MLP neurons of a small language model. Each row is named by its layer, matrix (gate and up: input weights; down: output weights) and neuron, and shows model dimensions 144-399. Each number is 128 + 32 x the weight over its row's rms, rounded and kept within 0 to 255. Numbers have three digits each. A neuron's up and down rows have the sign that makes its largest values positive.
Before each neuron's rows, "fires on" lists the tokens most often at its 100 highest values on Wikipedia text that the model never trained on.

fires on: "-", "|", " |", "=", "\n ", " /"
L5.gate936:168194100076124148136106088088138121121151128144144134147146116162112163139104110167127071070103145115101213136151112129121118081085101138142129128131192129134164122122143141113182158133145134138157151163100126125126084129095188185103167188095134165067114163111082136055133139134125132115098144132148102102154142149126115182117136089211188141124094082118126151110174149122118097136082108090115125078181087138174096159125128185114142153088127158121149166114146193151100107143131126110129152109128187173169121093131087143174113115135092055125098149175143081187159158098105103134116143121088115119111122130124075094145115223091081134127169130149134159101077163122150090143167120132095095092134142123119144141161157113128168154173135162147171100137135171127168029122120086
L5.up936:129185118117112129102146119175145112124069126149147163085090183148180171155164160128084102132110156101143146128112124113122143113174132150048110095171105088139132116147096138109124117144136127125109079079052150123145102077113085121136128138146107121137133100129105108144171158084144140176111172126176128107111065091146122151087067145109136130101180145146091092128132121084114154115160168171156123113106139171106140126169150141123102156128147084177193104090133132102097089142165084131148166114155168151137057094183181125094152157142175181129127112127069148139158112056113166051072120063120095106143155148166193125107155123145139116116129146094166130134157169134157135108087149077121124046143127139104114126102134131167212154119133055073092134105154152123087111140113141
L5.down936:128155119085174096054094111173107074107085147167193121137102098142165124131152151175165087105111125127130106126154080163079092138125147138121175031160191108083119143131095135132123128091142107119109085060088137183126116176134175108087123133082158087156121133091138158132113132149145159095159113130041109164142112099160163165141105155110170153214106119090121196130176086087063115106142118162148117146121133145122123137154142124147085186157117116112113144128152168152157099119162111133136133153127100144129155045170145146085042150162098114118117115116057079154199129136066094136099111137081146096116119211097140159096145183099111117129079066120104099116193053077138052132147154168095146114081171100219102069105054195146142112127129156125093087129150166171130146128166193

fires on: "\n", "  ", "-", ".", "ta"
L3.gate169:121110073149087151111129109101144137138184120061157073128112097138153087104163112115096105149128083172146102166085158186144130129160105071091168132158108151168178161144069161166159094111110153115178181112170155097085070148125159112067114089124146116122162143124068123131126136124114137105121091163188145104129112082113088131119078110105138100118108157136090101143144152161092142156099181068108225196085153130139170123093095185157128113187145220080163116086173136144117152149161113098074145095144156160137186156074164118087185115154121180050170117152169108152117135155107107086112109105132125123117146112096176113171175180134131089107086099144138119163136109153107143201180198109075098150110108127092162075130180170176103079089148142101162134147090129133116141089136109
L3.up169:121121108192123103151117145143165108134158080192186220153170095149175053089201119148093096147151143135126115130170110142133100093175139159134184064136131161145120167115164136058165160152103120121099104074157131133167128146169206114136210142109146141077122122119116158138112098147139159088170118151137165053121135125140095087133106143157125145143140112135133161188143164138094133160147132152169123120080150116159149113159100125129063098095160175091157102187169106146182151104170122118138097123139114137105156183128120079108175147129148138084110102131188150063095144150117128097174086112082091075109194062109131116130102164131119099106149080149131158162136123129169145176163131122155079101134089126094071080170110111121180135157127211149121135096114077131136124104094103
L3.down169:112100066162172230095124118134119106101175158100106096187141187125186106131135143149127134125113132106139136142143182073100132145081120119219129216046096085119162134129075077152160136132095159140162136094200082127102103122107087078162178172105126137153154152138114155067182125112138107132136129163193117067131162130137154139134124096102084126104140105202087166131108170202125147186136143099165163148186171113156192167094129127114150101144140116095115116129169136114168126219097152099146083138112082136160086131156170164172146080123137108119121088108140147130127053080145100127212131130156056135115118138177075120102123129100135154059139142103116157107114163136128098132115135178130101109126071089102114139078141161121105130141122096151116076139145104128151085156086121

fires on: " 0", ";", " ISBN", "t", " density", " |"
L5.gate403:132130158153156129140116132120134129087176115104173157166143174090136127166102174159106100109083104077139133089222104114150085132111118191055134147158089157113112110068068140100125103134116168183098042101115120104128142138066091157071146126122068124176103103112131112175163131152129169136147117137165133132115156153090159140116184122179141143168144152124103152086129109127107137075144106149176150145078110153124146043130145163174117182076097096151142109075189182107116089142115146149074116092128086101158147085122111120139085133125086125121092171123152087175103119078126145124155084090115195105169099200195113087157164138109118189113117123144107119148130181139120140105118117181191100080147117127071116071160103134188144122111081133064148196099147098152171067077115143
L5.up403:096173145155135097156187116120101127112128109142179147086106194154152075131140122063129146145130110191136165099168141114166158091106095122130174188137128115140089054176135096097187129174103126124152131148057099115161127105145110108121129112139087132124094128138123178142162152115129090171098108140157133136104130055158151096130142126169128091123136097119119173102112143096173136121124179115089077109085139117171153186146148128125184113159062149209149089187097129067054139078079139116114110166183111067138168143146121129218159071108101178091131153048147160164113156131136175119098144121091120127106139087167144117132088136116195122122092119144122114088124144110170088134112159184153110105146167137168104132132209174127124074147085174120172130183178122147134143178070175
L5.down403:145070123123142139082123149159126239122122142100146126087161123086134116106124120137161125149133092205134111132123164165093186150121168115099129175107142131120114097117144117116121160112045200121200164173086116177037153090159140145170160105147147128101095103134144131200166117075110177110128090112137172144095070118094089135117111169088114217116080093128059182134142124165128164135142095091101138105096135133187091097072122128144139098080165098142090072100106085163114103130122176157113072041148093115116109176151166113104171111122070174089118173137082155158138117168113104123206130113093133158121163108168121121159126073124123124132107203155156105114172094066161049140093140109097195096041102145096109180115120144159118137110106155107106168141129169154123122163074147

fires on: " |", "  ", " 0", "d", " to", "y"
L4.gate974:124113165125113124079146106161129112149106133089138127091108130129166126122126127094103159100123088083162110151160116155153094086145115148182122108133078128120111164101078125157112093080180137149112150188127094127164153125105086149153178174144163101086149128116104131122160133183110140112117141127131137214141131053128100177099131167134133112082169167124124098085164102127075176110137109181115138093064119095076136147099131201086161156114145136139161174116106107138128136122158058186087168128115143055106090122166106116027189131159074108157184152163134145116137134127090152169118170104060174126143100135125164175128167128158155111124135094148128181171189181133088111228127173148097104106161135149103132128154140111109115143134121145132098117141131083100123085084222121
L4.up974:115182098085119113211130150089067153108083111107116112132145114120096072127112130052157085166136139129128156132186065166160120137118101107080156131131097048104086145155075092136154150081199128140122096150082211111126149151128150143096144140128159075145054111131141125168151157167151155154142157091180115201139176065114154157091115117128174120138134145133104185106111136062198165138102168137155099083134153075133178114125180142108131087101117100162130158127138140142058130064108136116135068095131106126173168056139171124131189138113155138111079108102079127106127111123147164141133137142132050050104166128124139134145136130130133182116154116081166151072113162069118136148172171074085108079105109108130139135106128117107117145138086178090130168078182190117125112112073117
L4.down974:111142163108190139131112088073173149146150178123091118100128179159138148178166094202137211155139104072068147110096116152107093090143158179139133105090091186120110072078150151171111144128096186109143163119111145130117193130138121072151114078076129167109111097133153152120166117150121097199026103149088133092138085218163156119088078153139075126131111144155127034131100117112129168159115114111121086149159122174126143129183131078145086103104120137148161079144092120123066137098097143147137116114131120117160063128078123147149120119177178130163094106131105121091132127111100116097158119088101174149152107094127146194109083182220110101149111145126134042158159126141168108130094157102128145099091079118135150142147118159117105091104154127105137119157089200117120131188132140

fires on: "man", "v", "ov", "kov", " Walter", "sky"
L3.gate1080:068160173087115113136174124163106169127115119130126130110082152137104152194155187138133123109108093150131174122150119102111208100155161135177198143127159114131108104114099145125163124106101118124111125189141126130128153141131100096178113123116148126115098049114157141096140141140089168122187121119137128103147159120115078131190128188107107073124130143134160141171138083115196091128102101128120096092095076140126122142144107075134132138086144137171189084181160130098119077125091114131152186120163156090119161143104138138122125104120144171128152086130185104143133128128128114058147188128103175120161162141162156098116170140100109129152101136086100149134152120156136182128163151141178068101145147192135111112136074111082162129121109131172133122131102113065106111109099091
L3.up1080:151157147106096149159157157132137119155117079217132110165084149136125179124151145133118118165114131072107172145123141141162184110113186156109112140129117159098117124092119152164120169144132149094126108120167180149166172145125124143132118153131115136106144114077129098111149127082130117130133153126160143123121123152153132161150088161123160066178102170145124128163166155093064166106083132093137147117086155093127084106177060152114131094094160076077104069111092126116092149132112153134107154123215132107140120114094109106106120165125077097205107081136090116063147060081149081110062160161115171180120157172108019144111108118142141128088226131123140136153135137180149069114131098138122113127111097074066111112142120075107173127092119186163154163152176111150096091086119116
L3.down1080:113097157104116099127119066153123147141117129117144153089153111143113157066118156113139080104093150140103145094118090116165193146151138109117173138092159186128094135163112073115045140114133118143064150120136133136115109039115089151153137091156105120196115160155095158096110157112144122156134136129154089081162143087166095145143110076160114060133151035133121156092134145107172147123131092114097100151057012145121115053117084122118145101139152140149148138152117138170142118141111120226170112110104103067110145155149175126086112082165177146082201097072142138190134133136131170141088166091144108118169123162105129116137119160130139219153153131084112101094145173127116147126077178177143099178106147103104164113123124168142164166080161146102169114101156077101152093160154109

fires on: "ov", "va", "kov", "v", "i", "uki"
L5.gate983:127118128143162143132092098106135129155157116134119079052104191098158092184106134106130138144159136183137176075128116107135145097146168140134146149152170124133104088121133110167066167134122161133133165194153163145129086121154112099147198113181162121189171097158148192166111117146110146081083110123128109141106171120089156106118143072147110117112137176115129099103154160075133085117149164107056154196192089099082080178130151157145114082176113084153142143133150150185167091095105084102170093125172097077090100142146152111121118074141157134137116180120177164124124153162132140120157099159201088103095129178146114152127115132194170124123148123168072126127140110120096168111138131134134092143153088156117141106171086103078139146182165142135111166153111063084068108127123094
L5.up983:154180104126121148090155167108204134108125143135056150109120120130084107128103097079136207173125115112147093206122146099139089129173178191115116161111136147174155096096111161159088191081066196130123113146105101162132153082146150069107154173090065218180116130126109116093117107191139171078075139151112149092143119138171119144131175196149081123088107112127134107199069069128119134081149110184122127190098158128157097085162067140125126109122120149068160151104081120144111144123118192117152143160147132104130090143077098120128145134126107075205113125119139166132172127117079127176099117095104149164141149128127138158161096182116177118128150172132165127170128135187162149104132172129169157138110112170125031213152112099164157131110134169112142104072105107135127125139033172
L5.down983:097139099091147143157123134117152089115159098152113133127132120112172070069129131202139150127065146123161110073107115136153139089181104099131168062126123130143076166098138136168135143151128111102168105150122191134192107117086134085153113136144153123086158095192127136160085074121141130103191107116188126112183249117100172145154144117083136177163182143086117162042140124127109235124089101097122132071094118130155112132125106094120113158170149165133155151204166114119107111133086160138145133143127094141103141073130164144107135177138174107128179095061170142090184073068141069110095119158112157205108154124158100082116147109127080167113075086113115118166175106112100129108133203153098128106077168115168121087163118102148155146037112080128120072125124132163160141132097166

fires on: " from", " =", "=", ",", " with", "'"
L5.gate1310:112119138141143137128118118158161118096150165082127157137204116098096178143157120144098114074120155140181071116103143119101146099104151163153059130173108165168149094131171107129103127155176138127125089152140153180134108131089094101178154077138202103134142101153092163182157173174173084099175082113120192101137113130113132111125094086129091144091117140095123062121088129071118118116163177115097147081152123159133133164156141155149131155137141100135092072131185118130174133147121101055141087196095140141155146181136159143137125103081067153136146141103136119160144117159207082152145103181109165158151079120169098065096061148053129125180171129129135100054173122129146125125109141138140120132184107110142138135141115097129131116085129157077164113131127130111089106159183191
L5.up1310:116170154127106117132110112171134142115116122084087147104151165105119126192163054163143122160103107084118126130096102092045094166131122166101169120101134142117084155158126085160137108132149141150125137106146079116136131139171160139095112087130090144132130160131127075126161128111135138126087118154160157117059116157177135095124117157105109169119099211141069111134129120124118098111150099142149138119095099132156131087171120082159095169184085125135110138112122143139226159169183040131101155118140146181089082147127100163084096141049151135153161124139134120176137198178197152128172199154148120129165096117116076138075141090151074168152063078099201122110107099049130103060120069148089182089095075107136177221170174142110157142129088130128136239132159145132094085154127126
L5.down1310:100087117140068132106120105101116166131111120187154099141130139180138113090078139147161067111162098132179116107146119164164147139121074108145078125125183097112118134156135189101151172106158092108148137139180124127134092085066173142171111154107108132141055114091206096113139072134141136142122151112076166167166091143096123121153131119157130118142112096112218202080122161092170136158104086047145125163092184108120133102105138145113185115136103070108147138172081050174078144110074152106168142083143033143204188139110157120119155102132087168117137082159166126104116114108152109102116133075164062112131155126142109135135136141153084138155079103150135098139090136164152088082185083146141095135111094102100187110133173151053100145107227136136104147080170139186102118125145158

fires on: "="
L5.gate458:073116132141106124153086108133094118125115089097103166060125080124141149126068180124084103062132146126128185071179096093101085183120132153131115116112129109133192157114143115134078117125069186111189143163133144097131106108061171152114171132111108114072184148148150142168131137190091113069171115100154173146133154139139163057130077124177082141131190166119118127150135169078201172178124137077146101214053114192123114122137131112117133136128135145115117078124177101212126119108109087094117140155124151183135127116115150146200095130094189149150125142114105102139115130113068055172114084130145169196085138135133159082136118219117135106139194090149128171147098089125164101157157174192183134135118141103126134186137092081110173157109095127157158117148069127143145153128107091
L5.up458:118169108097139113090115108124190079089079110127135213051101132104132151207172151117167116169099107149092124135152129144085070154132162129050131102104098156142120078076120124054122110107139137100154086108136166100103193143100142144134097126161101097158143111088126130135058148119168165149074109124145100066139082136148149137125190149098109191144181170073079125140130111135131144156119083121097137118110137114105142123153093108122157111146133157112134132112142132130131136175126086103083159126119138136120145095155112154125094126154114171118164127127122140110107182169172107113111144122124127069103175141124131154100111103136132116150064124134126105063109126105098118144089112101091083152135156143156138160064112106160120128127204129114051102105170158111075130166116152
L5.down458:120133116158084194140126112174181151115169145131164093161158089119124112149140049147130074108143081064190092161085092173083119132130121115213156016186109117139159183184109114151118170119124134112097143111128154121155117146071147100131136126124127101095103129138132180106131120167142077135164133153101135155144173146064104113123041151125166090134141084125130147149131082149123054087117157168130111135165154110161160131061158093107118208056088120113132132102151170131111115121163143143137079156144118090125085118128142136091174135068114161172128097106141085130100108123143116229079154140123186200095120123132101093133162139129131161074134121160168138171138164144087152105152134152172173156125091108099078054155158156059120107108135142102167102159165099139178107152078081